From a checkpoint of a small transformer trained on Wikipedia: 8 layers, 85M tokens.
MLP neurons of a small language model. Each row is named by its layer, matrix (down: output weights) and neuron, and shows model dimensions 80-175. Each number is 500 + 25 x the weight over its row's rms, rounded and kept within 0 to 999. Numbers have three digits each. A neuron's up and down rows have the sign that makes its largest values positive.
A block is one neuron, or neurons of one layer that tend to fire together. After each block is what it responds to, as a language model described it from the Wikipedia text at the highest values.

L2.down324:477512526528519513542520519582481482509497534498488485497480503516480500497496488522491499516512488542530485527546486518532521518509472520534539500490500509511542554476517459523494519509510485470526536510523507498488426455478521504499481491458519519493504476521509535482514425531506470510
Auxiliaries and short fragments

L2.down234:475512497469498503506487533465526512527506517526537494530487521505481507470509461482493540480501537504496513474493476484513531510530499544512456521479473514483515504502512483489462505481496546522481506507492490489512454461508522525517521486462455544515493499536524494488492523472479486476
Past-tense verb endings

L3.down2:501500482539520517588521502503456549483501544508466465504470437507498461502517459486533487511544518494482527521505484484500510529511520490448483527512487486496484507539514544512490456491450485487478507559507492533493505511500492492492517489540477497486521472486492504543503503521478471481
L3.down14:482520493527530489507487483518495467500494551406481479541512480516519530458471526484493481454495525515495483485487539530536458506549546494530515492475486482529503473483520421485526519467536476483476452507496493527506486526509528514478484437509541467511496506511504474515505520532473477514
L3.down89:484511480487531497506466526479476498528522459502526481479534478525498499488455507501535494516519487507482502441519500513472519496489483506493489479476496517491549454474429519482531502431473465476489500464487470470447496517507541515496428518517524498535505500454503520473541488482470480538
L3.down111:507496516539508458512509478475531476508502513515508510539484530486481473492502460490475499513536549519528497478506519499466475516438558504444464493498481526484475489501453519506498465497443535513471496465501496514499491525487549517508503489538530472507493516500480494562502481513488485495
L3.down183:518493457491504511532539517550541501507485503482488497502423497536489510532493533498501481483553476515483486451476445536499469471489513539438469502512515476512500460484520528484484482514453521514471476519488484555511527496516533498501475519529444472496504518498507515541526490506562522460
L3.down231:551516487517514470560494503487498482487489477517479517529474467525493480477509462502491556484494481500457537522530487506527513490497471485535484509507519501473519458488514527474506494494519524525512470491508462478443494460474505446432537507486491485536494519470495483530493504512522482458
L3.down233:491490524485504517475518512530497497517531526522517510489504534496533525517534531438587498511509495484516579502552504513492487522492444487486509521505489489482509481549518509488508469549491495507478527489493468482507510502556510503508508492494498499493519502501482495509504479541500504523
L3.down305:500477492491487508468514443495488446491558448501464483540493459472554528538500523513537549512470513476483535486539507476524485465470492498544498513430507493468520503502500492481468561481496474497479517475496512521485555492503490507503524491491490558520491495523503503482472524471465497502
L3.down367:535522500506500508509492546477559492487490473490539511497538528512500480509512459511460502467527488530528501455518574476475490502526475513502460517510472521539529511522547504506525475491501553458515478556488499543504460518466531511488500510499540507505500534502499452502509476461518496452
L3.down382:499516515549503520490442575486451461462509506518518515457497491437467522490517527486554506490541526471487511480476518541487510558515501508522503464496499515475516477505506454461526524526499479469485491532473487466479512523544539507478485460503515497540491524533496488526507515519521496492
L3.down405:535473496514523539522510546505544477532513492484500530539479480514459537500527506464474493504493533515498491495477484472467498533527504526500491527546504522493501478490499492471467506508492532527529491483472483523493532495502507470448546536519478531491511533519490480527471523440531529532
L3.down457:529507479516474453506471509525508492532512545471468488479484474472507505520425554459519500495477479445494502499485509474475490462480499486517511522494495500497487499454505510468519528491536464509502497490473530486460492545511478528488567492481539506505467549487511468484529518481552481492
L3.down458:504505521491490473501477514457535493471447505491538520520506480491476498534465457474561520500485485500495478485492510493504572531501520522499513491502516496515530478491513531487517502508495478496509510533536479500491490509483513561486502494513491425538508487516547497561505462469521514477
L3.down482:528499516524469528481506504575516506514487504504467505461492521506502506486520502493548497463505478509493495514522488481469489496474479479481519499453502494544545491512517508498497446495503509476460523544481504514513530569547499487470519499481500500483509543522500501504456469499461481503
L3.down494:499451507500447501445516492496514487481465497490512490450510537467540484482472543507573496495467493482510538470462511488496450503508507499504480528495510495465460483522577469496469488551484499511498507513523494514483475559481511537500502530518491517454502445505511521508526484516499523478
L3.down506:536490512474514499467466487485466499477492494460499518510498459470521505476480476500507495498486503476520493489519547502559478486503475470499441488471489518476492500482502500481543509510499448490491475513473491503506490496471549487464495450519554497563505518499514482535469540503544501500
Back-referring determiners and pronouns

L5.down4:508489470513481492488567481437480501531497514504481482508474478499476481474533515476484524527478554483472511480523481529493518478508512506499452477546542511492489495460491521513467505514492510476454476499539484494475530550495492455468499503516494452523492496479535532450491515527485492493
L5.down104:510517531500503480497512528514495490529497525481479517521495439497505475478497482495531520514494523444514524487451494554518481482515462491488476461523478536488478507492553515488507513555517507512497467488486518518494524526543523467465487495517507531528526526525503509522528532516491503535
L5.down228:493501496531508515502473512521507468526540509509513470514488497500530497471501508526571537515468524496514541498452526511476482482543519495531496497515489514547463495461502478457514478517487466500466499467492499525524493544504497491473488523496534457522475537487523499523536496511475498525
L5.down382:489489488533527499508497482538528526454540535480464487553517536477509479488475512491515524525494509499501518502511559524504528480477521486476465433524462500521477482466502471523496494515439465481479462529508492516527508543487517493456494489524470465500486519509459508470495474528521479485
Agent-noun suffix completions

L3.down21:511470451500509489510461460499454514482502487569481523493517474494517475518519549476506457487494502451501489501495482500469492550496499492499459518513493540493489494569469521500518482490523511525508505482486495520477473488511476519512523504459500546514493491489479498526503515457527556521
L3.down22:440566517510523543513507515486500463486520524464468467483451501494479491512495531444475478468540535479480459520512499494460490463488518506503470532538552478518481493502479450507504472564483500500480487533504470508509498499546496500497539516481509553469496529537507492470514465495508519504
L3.down48:506522539486471452484502452527512530454475471499473497513475513514479479484519549513514517479526484562515527527493464538517512534468451515508538490529530560498529507495484477469527475468486542516483515465524484493507483443554531515507532484472519472488528480452472505515472486502489491488
L3.down99:484544511538485498473500532535506538528500537534519488487559548495505521501468495470552499531502488534474526501488495459464537494489494486445532473499521492533516478531465500522480473497515515428531497507488535484512513485487511480533548519455449493499432474478501526518524502512493506494
L3.down130:488488502482491512498510533532472495539467538456494484508483497501527530507492511478504479514556496496507477525480505560489467473447504490447508525517495511514467506464494546557482497460503481494510464474512501491511501475473508501523504491518496445499514487510485489533485482576480528486
L3.down188:515511552474491460522544493507501505482481479464492482468504498526522505537469546517484517508494474470502542507499460515517472491501527486440495531532491466461485494474524526435509509507485513519465521515498526496489466496503470520483522493492455504475489456528513494477519502513451478433
L3.down219:512511563531520513533532537519521494479484512520487541485500487527500525502493473489497477516506525521499515567521490474520486516510527446505474499490496499477532509488493512490496504579475477463485503538523486532488513477483560529536473518523475503497496500534450511516491506537525467478
L3.down220:480488538477492508552523501482470492482489523499508444492551519475490490512465490488451411467473480476513487505475495499518468484468467465460495519451534493447520501517501498541543444487486513505460528528497503514466483492495486520461494498454532524470496498486478521479566518469480521480
L3.down315:495470533490531523497445498486447526489514514477503451513530486520506511492535491501504507457523481448480530490489494499515495474488503491483516511525497518497481481473554530503529503475585461490519532489504509464531532500498533540496507511512546506543503503511478521546535527518457495482
L3.down330:522490481474507504532506486534521513483459497502488493509507503506518506561458545504496495552547476506522496509545471475488496463500498469496534502481520533529501513500481536468508482516446485515467511486498520516531483497496515498495518521435496480466498510489504493521471455538520500478
L3.down347:472526493482487483510491479528514493500516485517492540483482539493447498510539474508494506499427474467513460502524458490540475503479479488460477455498502468521495566527560516499518504515476460450485524529476532496514499553501520497454492507483500525509520507506556511499522503499509474474
L3.down356:509519485484485490521516503489455510480478508525500528492459468476484445499499505506491485496482490455481482510508516519494468468461521531447476487540528507431534512523483483474495496506488490499488512486520462493490504448468498490521535502530468536514486507503471496519471483564545489487
L3.down361:500491512473441508478446471510516490547493468491529490517495498477499520526560512500499548524532517488502488542462554481460444484478472502477486495524479505511510486506495494489482468497536517498520482521531490465480560522543533510487473497511524520528523497485458522515498519493501483498
L3.down368:483483490484492469525533510534468520453544512516451512487481505496515501485488480463488489519547521463502510486516456513482481515486490511452504520569490504491548508519500526456495468508477493493482497510515505521449475535509520502506487480513506512460518508444467469470496516500505529470
L3.down428:501534462476485491473479512488487511490526491506482510511479471532489468508503486457500500540491498506475544530537467517488508515519493538455500512527499493494475486480499518494490486549498499572497481478508448552516502448459513484548491513512442500504468511493478573521520468480484513479
L3.down485:510481491492499465496516527519469531505494483528502516499512469505510475502494516555470496500481462510544451534544466482487470521504509492483499493512485541512481518516477492502526487486499519471523468509474498513503467488531513507542436506479519500508511494531495518481573459544507530438
Token after names

L5.down275:511528501515496519503556477462524529529533495537499528530485521486475528511461500505454475423488501482530491476492526469495494496493504514485506510472523517488508475506495496512450506477513509545514515514471496461500490487481514488476508440498481527519490510498533487482484523506525478524
L5.down279:524484494524497477482481523497463517511526505539513488529458491496548521494478480467490463453491519481476484514434517462511462510483509503509480515509500527472481479505498599542505486510515499500505495527476493526503508494502547518521486471522500506503484504490488520519512487517502524486
L5.down390:508508513493517494513481499481528492515503530474466502495522483487515471475505507488518528508484492453473469499501475481486536456536497491510507507488480477524505487513493461501521477483540520490489485471494475506535504496502497461490474527490433517482500483521501553499522481487506515456
L5.down416:483495484490493519497498493460520494524487519488519500499511514523520537514501514497549502514495495473508513440465518502467561498509489565523460509472444500507540484490520479502505497496505523511492537499471471501550528554529490515496473504504492502517479484507516514492498521511483493516
Verb endings and "born"

L5.down191:503503511452518474523511483512523506497498515489467507518525488525501511514464515508509479484499480531517476525470521537517494510475521489463505501507498477502474486512450491494503526543491490502495483520460504515516500474506490460505494493507538479483509524522496518480494472470514505532
L5.down193:510520485474508502530509526514507523551459537511520504508540502473501528531487529477524465491518484516497485457485449508493510507466494473488480488494528458549511510481490511446463435493469476503526482471451510489513466528449492453503551484498504521472487470525484492478535498471494530519
L5.down449:505476526513474513453471504519491481494497500517518487500517499503503516467488562503535517535498528481528493471427502439476502508498545508468479472517504522509503468507554519479530483488504514508514492496488516498507517554498511512482523471488465474485484527510517526500496525493450508494
L5.down506:478447487518457514485532482477550488486534494502513494536536521490499469500506482510480527564472482515513460467485488521519499475495488502523499537443442498531507520500499499531521559478514508494514497509488550500503486489478501501496489481460495453474518471472508494481515506531509502488
Sentence-start subject pronouns

L3.down32:493488497487515481490512472491502478473514499497468496507514461532479506488492497455483469514516491481500492510514501486510503484491504462510496503470516506503510498495496531524478496495506478495487508497524491503459483489507500495506499486472498494473484486503483489496518464504530521465
L3.down87:508511550505494505505540517474514503467475468491504510510501418531493493544529481493489514490507508522508551516538496492526471485482478497536486532504533526460493506529527497507480511480487531478495481499509515538500497473500514496460508486454464544483508470496494473555500527462481451488
L3.down209:495512519520518512511516483472483447512482482531497507542506493555488501486508451486498514502517482461493504501545476435532543504470438516498530509481463484520529538520497515542509481491517535499501542490536517505500488525520496482490515512516493484499469491483505522487466502470500524510
L3.down211:471510497471483469486494540522481508469457479517505530501468557505533502499471471436515476484485530514498506491533548499501436456505494421487495509507540511486487495545489510494546511511507508525525487460492505502469505506512580497520508516521468525536500521468464494535495518491517491473
L3.down230:503510551505503459491499522489461515455468451501517495535457524512513496472529497485478514490540507521513491530517471470474458455533459476565516512533485526504477480508456502524509509468548501526511510502507495506476517519507531516520522531493522542507514530514464524511497502513464529469
L3.down232:458492478559526500501553521530517474510500481505532469469481510472537491502485524509463509511492530484503463444525442509506482472498500467506506494516480458528489514506498527507517532560485535490504517481514498498516519534506531509469500486504492505501489482507468482490459501479463486489
L3.down303:544512558483509520497463520503470505515478527509507505491542559498517491495482540546511475520451497496500479461530471486467520470506503460511481505452525506481507494499525500496483514511512476462527488526497518505524466512487518514442516468476547502504479470481492531496473462517508497512
L3.down317:491495519495533520504445515485484498476457508513477494479474460517473473491491488444492493498546481512478524506524551490469502528495460413477525501486511476502520516469533530509489519478523500571496500485484481481505537507505516440534493525508499507480543480537514518535512503515540463473
L3.down332:512488494513481495506504472510466495530531514487517477507468515481510503458486504484486478529473520481530539482481516439511476533497511532474506527453490518498510498532463492479494507488506485487486525489482490499511536545495541527504494521485524527499487515500494474516489517493469511495
L3.down395:493510465487474502509515498440512462528516494492522495492512531499511513500479451513494483527529507471506490509498521487497505502510531500534541527481545498523517531488526478478533516475508506485487488512459520497476505515454493537490492433531524477513507485538499478512514482511497477497
L3.down431:489503516519473492518505456506487487473517478486532502442508449444541469494508564482502515513489494509486505504505503479488520522497472499513476513515452483503517483524509462508472473552477485485458514503524505519517492495526446498524535514492519453495527505506520534489509498503478533493
L3.down453:508523550521424496496489484505496510484528494525510514453481519506539481511490468508515510528470470467511531511520469496507490473496485466472494503480527481508512523513504466494510516423459497515473469473500495501475492506501509485523501458501529487543526535511524491513517514494528462535
L3.down460:502488493511466470457506544539522493497456499461491498475510475518479490483485501458447477489485459503482485493524520513451500547507478477528509500502512498488499515482560479509449515469498474504523478435494530492495506516537530514509559514514485533444451485538494498506510510474500514541
L3.down466:492496522513469473503487464504468524508495540495475475521549486472477495515502474502475515536524468491521534459473500479530528476518532477477528501457489489487498497513510469442528504516443498504479503509561531504507523513521448507526520501521492529486547500518503502517506503495482489498
L3.down474:482481475471509507521475471464503501525544489541520528490529518533493557496471499463507451508511510445484475505509482478491490539508523504506444512530502491439514478507485495522506483502488501511442492481518541502485524491543501502500537518533491484495494506515511522492517521557480494515
L3.down507:560503471474505514503531461512479545488478501502453530530521429488552487458480475527482531509529498530557554525469520487495533476496534547496510499494483457502476503544542482503516492524510479473493514517506502523513494517493456507528451508452499483507499490486546493501560517485493483453
Auxiliary and possessive verbs

L5.down221:485542486508508512527489479455474519489508531523504491501502478501485492503524475490490524513434489476520513539411503536498483522546514516491469536494510537489463488492489509512531503487549476472537495503513506489497530507529546496510488488510540509508531537561503506532481499515485502493
L5.down227:480490550496473529463444526517513517500507524500507468540548502450518491489500503537533511526467515485497512507483522489501505497485515472451513538478511462502489475498534501478495545472512483527538509466504505511478506503454490504536487495482507492495481480497556505509515529463500494468
L5.down362:501514501516486518512488473444493499519508513513458516511491496502496493489547495491468488503452504470484498520498499509485505508500472502486469503512521473506458471504503490511519464454497520499511519506509488492497509497494471495504517506500506493489510512494513518510469489509490501503
L5.down451:491494499485487517544557479467505491542477525489548478493473512518532521504487530467522513516495484489512527572515518533455492482491483502497491531470478481534445476516481505500505493509497514491499526536522493530462484460474536537509543515514524498467502514500517528482473483497512505476
Determiner-following modifiers

L2.down496:531532499525483519513510483441509480501491546502509445529514484496523483472531482541504481423523465465519493498530523515552492462504500490450536530462560515453560500500488508486502482537478523439488478497487469469499494493489500493450516489512532497532519497507501487538484487496469514541
Referring determiners and pronouns

L5.down24:562500493500478530509547493527498508497515535533492478479486480471529521550493503438509494523505507473487497496483562481500498504482514481472489533491483505547499496511506535424512496515498508493460445516518499532540464537519498441500509507485471492515472514469526534523546495507485498451
L5.down119:510500532533509493499482486470484496517499483541431515515514510510472529506549503501486512505453517482479569512488479482440488486482452509476528530468492485481504475518489560511509521501512468499480463514469481466449484462472509504475514522502493503517495523479481480510492513497485540460
L5.down149:478514470502464475525513501493484500519458531491524507476482495525495473488469462452504487507505519491484494534494548492510511522473543478491485500505485499510507473470439487460550526493480503473508463501500499518493473462480513471564491497540469519501506442539460489478494524485508469489
L5.down383:497501491529512529494595529516483512511501491503497550516519513479508485491497532514473494522519529446509484484498502512494488504495476466512545517535556508530485469520565537479513478531493502538501482483508492522481501456450520523534506510521519475508484514482505458488503510491480526499
Main verb endings

L3.down46:494511441428458498514502479504516480500486535514483499453489494521487478496526514477518504512493524495505481502530537534539499490491495495496532511508473506515519548519435509470513505505528438531470493472543501537496518484453490524507526500507491509437484469464516510501490493524492479468
L3.down124:499482480473462455502473482504495480501507502484472481505526512474487491496434498477484516484451524519505492530468518514506497484505487462525513493468438557522507504548456490548510504511510449496489494465476490508509477528499501516482485482518509529501504534523477466498499534476531518500
L3.down153:497498496513492477564465473530487509451482507533506516502470493478468515507515494465516502499472474496502492509479566490493495490520483451498515493466476508530462446556467500509515468524479490514492466519484498478506499478523495526479489488466475494492526525524497502487503488503504548466
L3.down165:517506500537483544472535499466486506528507502496492507525503504519491492527490482498493497456484467523472555490512507491464520529479505465487535524538465519496427465468542474480517537493486499511496487482472468494512524529502502489504492487504489465520499485497500458524532496470498460432
L3.down210:510521534491462480480501487491431525476503515478496464523510495505520504501525522490540496494530530489517528472469510527533469508523503494474484517520466523421507500526465528421527512486510497495489469509506496489500537530517504532481507489552510500517550513529485516525501503493494518530
L3.down213:514469506508488457463496514486469478472516483504478476515503495527502487408468492534460504499445483478477509503536490515517527533495472492488452496433507508514484504549449485478499502469516490509527511514508478503466485513495548480510485473497526470540499513518510505506507514463486524493
L3.down241:478559511476454463480484515499464465525488497506551500503520495478497492463456472549472514467508494516519479501487480492462518513485516575516506489473502526500492512526472495520508498508510507509499494530503498480501500552498519548486468536491491518512494520499459543490486505481480507491
L3.down255:486509534482493473478470502454498458495435491496504495513466487502486495499459538512509482518508497499500493506501484485494516527515518523502523528538465534458522505522419524539519513446486466511518454529488506488480500541515495521456491502494500500484502505487471529517501486495484511460
L3.down261:521489517524499527471510483496493512505495526514528484498481453542502497486504510535509511532521510514520522483500534515520498487521471492487513513566488525459492482506449527490514498517494502480483450481539488503499493516461555496537466494537489483519526511507486510529515492492474520495
L3.down298:522519570527457526478480483499498474483499490527502482460533488492505495465536543535504496504459488504461499487489468437523494474451534491531504494533532484460544526485527481522523522469540511482515473507483477503515540520502514461509520522509531519491487509494482474509533561499488513512
L3.down346:481483519503483502513489527479491499518457497467487435509492523506506479506468509530534483456522484534505504491505484459551469476514490492493510509473512505503529477504458542507476473484506475515445500489487512506495503571524535479471503524536510451504518503478488518534518496508477491531
L3.down383:499476515496482524504510515539502487457517491482547516412474523499537461518494533508555484513490510514499499480536529479548468541461466532506478506472522509543485496505477495522474510519495476481511500514508494515530531501494514512533486483510432498496507511522480479533498502530510514507
L3.down403:474522447494536430508455478536478469529495506471496508564492490528489532503522524500537491468536501505489478498500535519546477492512506530451507493520466519507527514480427509516474515526458521513528490486510533496516506497507474516447527497545475499490500463512513509578507497506509495500
L3.down449:487511474526521498461500495487515464506494467497463497506537529502477509529510553503510538561500505516500514508515435527506546519515507519503539509488494488526534549471503508479497539476518529486504511492474502521504517529508462506478524471461484519459500481519572475532479467506496484479
L3.down464:500458522499468491506462467519525534474487513511494505469544512484456515478504548496546495534507468523484482527470497456489537543499477516508540492482494468500465463501534514494535528547512473500501480493507503483482485516501492520465502481510483496522480499485469512507496526485551473475
L3.down481:534519512478537492501493452474507476521478522482504469513495500464485506499470482492489484497485499514520500519501485474539557490511485525493511502514477531469530520503406507518579458490518464488467519502507486489475508486505499530483506496512541515503469554499481500513504477512495503500
Word after "the"

L2.down127:490494516497478533501492562483494527504469533501480470502471495533486485520542523489497499564442463530501563509435498471502497533444554516525529458483496457511509475504465519538543494497493494517520506503509494510512493517496537452458517521499502462526497522497470515519492492535502524517
Person-role nouns

L3.down4:505500467497488502498449528501498458539508491500504526500503501525508500450476455472513531526499514489490513487470495522475505536506522559511502515469470540527520488486545518508487531524506481517465472504516455478493492535513490555499524481519478514471486509472491497459516486505483486476
L3.down25:550476519520505514527467493518468476478518457509523471470508498519522524463497495523491542440444505481521488497475485491546493529524475471491505498525487473506498507499531495482507523514516470511489448491516504523476506525467523502498543446536501516493467464447525474484522484466510482474
L3.down38:522470506526475456534512535528501492474515464531497530493471492528463503478537541484514528502478501508504502500477511486479515521529465494476541472511481491533458495513447502487496483550521474518518461546513524538494508507503490514513500510477487507501492535513507453493493531520434538503
L3.down54:476499522482490513497450516498500514530476497477476477507492538486477492470533499518496522474511499499491488462471495491469499489490522493485556491497539507495510528470495513480482493477571443491510463456560491496491509518489492491528482517469476534479517490490522482548524488476495455463
L3.down66:528526517504518506467570484497482479465499500501522523517509498522496509485550481487503538544490519528434519483463476485508502532520491495542479463501510498510473478523511512516490492528477464486516488503494469494506516542484530510512499534496530423479514519479464443502517482479500513485
L3.down92:497544477524490511503483545458510481516488520533531507526533485497526501472527494462495542533492510540525520494470529465483553514520476482542502517477475448523479465513588488486467500505517462494496507517504491494477481494526476516487492514526511482459491532488517544505538493484472531492
L3.down173:500492501483469478475509474459507471525515515539517468472511476530515508510537499519480498498502488479513501467459482516455506502470540531488488513552452497492496517523512514520512489500452512560465533521464504507486523523515472530449519499504501522485498536502504483488509504491458483508
L3.down240:495514498518465511463507503464523436526523483521488482554470488507513505488489542525521499493510483495528485486534491493473566508484517522540517503478455523509504513528509498513515496478514504528497518535471496488487473512494519495453498475493496470479499485438516453461463518464510496481
L3.down256:503525505546507484480484512504501487532508468503567491504537402508456521522470494499480468530538508505524501474450518496504471528523517479498523496498529493476542520510492509477496532548518480499479502485478471472478553544454537525482492548501522531465492518524447548490523480477519497519
L3.down289:479514484489497495493516500483514473548484484496470553523470500448526502540526499529469489487484483517525531508459500504504495518504546485488465519475492496526500529548479505522484514498514505513474477477470477516525508515514528502524506490483554537504485488486556505564472453497507504530
L3.down365:526475494514482510531515525481514485530507481482511475465500490498490504508470502478471471519519522425521516466473480464464505513476509496537461504490494545512525488555451541521505511527488496512478463530539476498517535540512560487521495497492513530491508519497483506473492511504491506544
L3.down384:503485461457486463537485504506537470488533515486481528521479478477496511493502476510450514500493499516507467528504501541493528521509574527515459492466472463514516501492524540521465519478497510530514480498511481480544446536502471517481523496488491511497500505497566513483467523533505502517
L3.down397:434499489509488480541483524527528492490478537481487452423425501480499490504528499478533489499525512531471489491491536483499460526499526482478457470530505497522494529504519490540551506490481492514497490486483500493505510505470506488464511514487553492530537496484497495509505507481495453497
L3.down445:517512498466511503486489485460537522510465508510543499492530523517500499505508489570500552505507518548513513495488498451483533464503548474521523502505477498517533512490510493530531483481496495529468549506477515442462456496486523489490478482451521533517469474484513515507525446514508452467
L3.down465:497484487516531497502467480497518512505510523481474465502536476490505508459538475504493523511475464493491488457493467552523540501493482467519494516489484475548480489501563496507509499470507478486495467494490501487511500528490490483513510483464478488507495501487524483488532503446467524495
L3.down483:465490491495479505499540515534463501491493477521500500472470499524481506493539526474514537526446446492499496473483483436551503507523529502512521494505518467496507488499465528463453533498543490475487471439480463458533502539491529523505480477473482461492415493486521505456481455505504521498
Passive past participles

L5.down35:498547457516499510493512513497515510502537515491476508472515471503475492507543521498487502511467482465515509528467533510450483505528520510527536495474510456504500508557481491531484537472553540520495513504517501499477492500467486486489474499458508502508484490514544521481516508476512489506
L5.down118:496501525486480549510535462488507552489501514513498510479498484509511447509455511501485494516512539522501492523499537458449462541524505454501531501477479512510474486458494542476516477480501481496475490530532501482494492485456478463505447535472466477516506516496509493489484488535486493502
L5.down234:482511497491486494500460503450519512511514490514492517498538454501520503493572491510505544545464459465521508525499460528471513482518511473489502521520513488515498510510461514460487528493475519493483501499462517485491514544511517489478501483497511476508527512488530484537516500482484476482
L5.down464:476500522488492489520507505505518557457481477501476478470574495479514519554526475496510465461493512511488499484499524517514466523500508480496492494491483479513470489501544527469530510468476541461506474521507488469531506484518456528523474506489537555508514509494501507510478490502503549464
Main verb after subject

L2.down131:503466460462489518495526493519471497512472511506491535552521508498521511515492480464515497502489507483440528468459497508504504523459497537533440492458470491462500505456499538475492553465498510501488489492504483529488515481482513495554507532538506508538479473528511475486496527500468503398
Speech and attribution verbs

L2.down463:479490501472528530499505537479499468484462536516511487485510523492502506479477549476495491540499517494522468483474497472466515539511539513474492530496532478471476543465450527496505448521524500481481500493478494489491508542508513530477493492469577498523544504470439476526505483509469511510
Ordinal and sequence words